python train.py --n_kv_head=4 --norm_place="pre" --parallel_block=false --init_std_o=0.0259 --warmup_steps=200 --decay_shape="linear" --final_lr_fraction=0.0
MLP neurons of a small language model. Each row is named by its layer, matrix (up: input weights) and neuron, and shows model dimensions 432-527. Each number is 500 + 25 x the weight over its row's rms, rounded and kept within 0 to 999. Numbers have three digits each.
After each neuron's rows, "fires after" lists the tokens most often just before its 100 highest values on Wikipedia text that the model never trained on.

L3.up1242:495474543541542496526524494475483538520500525516493509484503503480491496477487497499551485534518526505467476491503545502512528523494529478495516519514474484480523517520551502521516506521480504534489514477487480547540551480531476509521514489483523449458486563466483513494511500473520486489
fires after: " ", " the", "0", "2", "The", " a"

L3.up642:531543532520499467489529499506526496471461475494472509542542502533444509534512506467524515560500483511487506488508522489466488502477517529513510491522457521484490515530513498529492471488475527535503524502461516484476512474463482476438487489528485522487494532472447516542497480487496439507
fires after: " the", " The", "The", " mos"

L3.up1703:519550493498514520518480491509485458507503482495493498510518492464469463441515542493519492559490520473536500499519483537520499470514521497510551553488493509543492530507499494465489488497529470507508468499546489524481499509486465476470466504542488444535489530494515538516503468506507488480
fires after: " and", " "

L3.up2222:503485544513503489502502537463501496534489569537477565504514508503466506549482496487484531494508489512491484519521510435504502477534525510518483502483516470512511519511495525457476488523498485553501501521432464495478501433461557495498520510527470524494499520489517494533467503462505485526
fires after: ".", "2", "8", " (", "0"

L4.up937:526497503507505498545539449516550544503490499515503527534473487496496528509520492514518469496521556506509514521478534517505492485475497493453528536501522517505492485486449481515515458491479443517490496456520500507508520477472511472484499531491492508503511511535486508517457500518480485486
fires after: "5", "0", "3", "ay", ".", "ou"

L3.up1153:467472495511502453536527476461529511460492515445514546517456466506482504524492535486491470512511494486486525568524459479524478502500528449467506497498484543472490518474497529574504537455487450506471450510468494483526478501493495498508508559459525476541500469492519491507488515482518486544
fires after: "9", "0", " Bah"

L4.up1107:478436479521480489533500480485511530544519498487513496558461478524513517496469460487476487507505472526512504532503438525531516487466524473490478487505501532546505503464448519510453510505529444540500466469513468485473445503495483493530511493460503480439496488503482499492451520510501512459
fires after: "9", "0"

L3.up894:519501490509516496499518477496488507474501491475478465469540540497499455484486522485518491538461469464469532475475475469509510458527447526443505499486518491512509506499492531465490521501509468479563496493535534500486528454468518473495493511518536462562509515465521498464484520515476538517
fires after: "0", "2", "1", " and", " ", "9"

L4.up2148:494522512478497492503478510487486500483546508468482489532485510527487456486533520474496522499509441531535463486463520495503518491509540517502459506508481508484496529466494510470501514527502517544504484500545465459467508476484512513517495481511483480454514505520484485507437524488477506508
fires after: "0", "8", "5", "9", "7"

L4.up791:506504486503527479500540451516494528506527478507508499493510512477550457504490498468501538494462489475452518485504487455499499471506514507516493490532465489509483521463512527464544445495508459488534506493522497493490488498504492473488514529515485513509489489513506500557497502469547489508
fires after: "0", "2", "8", "9", "6"

L4.up1731:417496488515528500517521512514511515516502514520496517480466518492496513521491498513483518536452469494512505477509490505493503495491499525512508526514533510573490476494503509529506493475510521490534494457523529515516528552487516458446532536525482507491510531541490506495540489503540515503
fires after: " to", " and"

L4.up1718:525505494540503510491493487542508469504447457508481511495473517484486491478553527488514512490508478463485537497504513553460518510525519506494482484488469484480550517490519493461539521520470489489511465465531494461519522506482466494485513458507455525451508483527450501509473571513527484490
fires after: " ", " the", "F", " a"

L3.up1317:482497479523503479548503524487475512557506514513522485486537513473463455494542503469493517540480533430526446542481481472539480474479523505492489527502487516462516501503515490485488502504456530482523462539494475503499486445492501510442493494515470518477455504520546517517541499526497509484
fires after: " |", ",", "\n"

L4.up216:499520455510511511511510511500531517538532489504481503494519538461484441496513486485512526535485495474514515515498517503475514501481509530513443502529485512473548495492514495520516551489492487483484496458435502503495514498487515469486478486477533536480515485496493552474480506514488530516
fires after: ",", " of", " and", " C", " La", " B"

L4.up801:506500472499497512484577486524517498495489492538511470518462450465527504496502452489515510518513515506484507498541515540501460506493516463490465534457534509462557473494464508475510497495433482509513493481504481498484475466491528508533467471502490531468502473502530535458540500498514509523
fires after: " the", " a", " one", " N", " J", " A"

L4.up23:468511517484502526498513501538472536489504520542525473510499528468491526498498460533469482535503517515511495521506479499508486497533514517532465563540490509506474483520509492465515533512530537493500514535503537519514490520518479481502492485540502489475548521519464443486519521476464527507
fires after: "–", "1", " and", " to", ",", " in"

L4.up1744:474497504492516507518525510485513528481492494498504468526493490493489531521502490536490457458571513453537478475522472493467493486529515500480494525479491439507457483529461501484499460491469473499471498524530512474526556464488465470475484481517517504505490493478498491497501521538493485508
fires after: "2", "1", "3", "5"

L4.up1038:473495488459483500508503472504536503519543522491531465467496567526445477494514523500483569470507471478480476510499494517515474505529488486509472513524495458545479527486527516514507474458458501462507503501463479519526483512472539483531541509510532509464508513504519518561478486474538517509
fires after: "9", "0", "8"

L4.up2281:481442486531498565512470505496503510502484483462515525486495536463481506502555492509495534502486485556492509516493502539495552496526532473467484516484539514490503525494535454513500442539504503494478491470457532502486485485506454470515510484489514498504514467518530513508470535514496494501
fires after: " the", " a", " at", " de", " Le", " from"

L3.up422:522465497472481533494525552467524485522474524562553500515546492512525503518499545467541541512525466513493529519486490495533510480470512498522489483493435496474496505514531492447531513528483559529549494478492521471504528521477502506502462504535487514508530508517539513514502525464479490477
fires after: ":", "0", "3", "9", "2", "4"

L3.up737:473461472524527541459497532478521491546497484512503528535504522537483472447550486516510488510520520458510502539483495515501508467489520503534539500517511530481532481500505503535438501511489509500457543494495450481498523515507499498498451425473519474480510526524527532512525478547506493546
fires after: " |", " ", "\n", "0"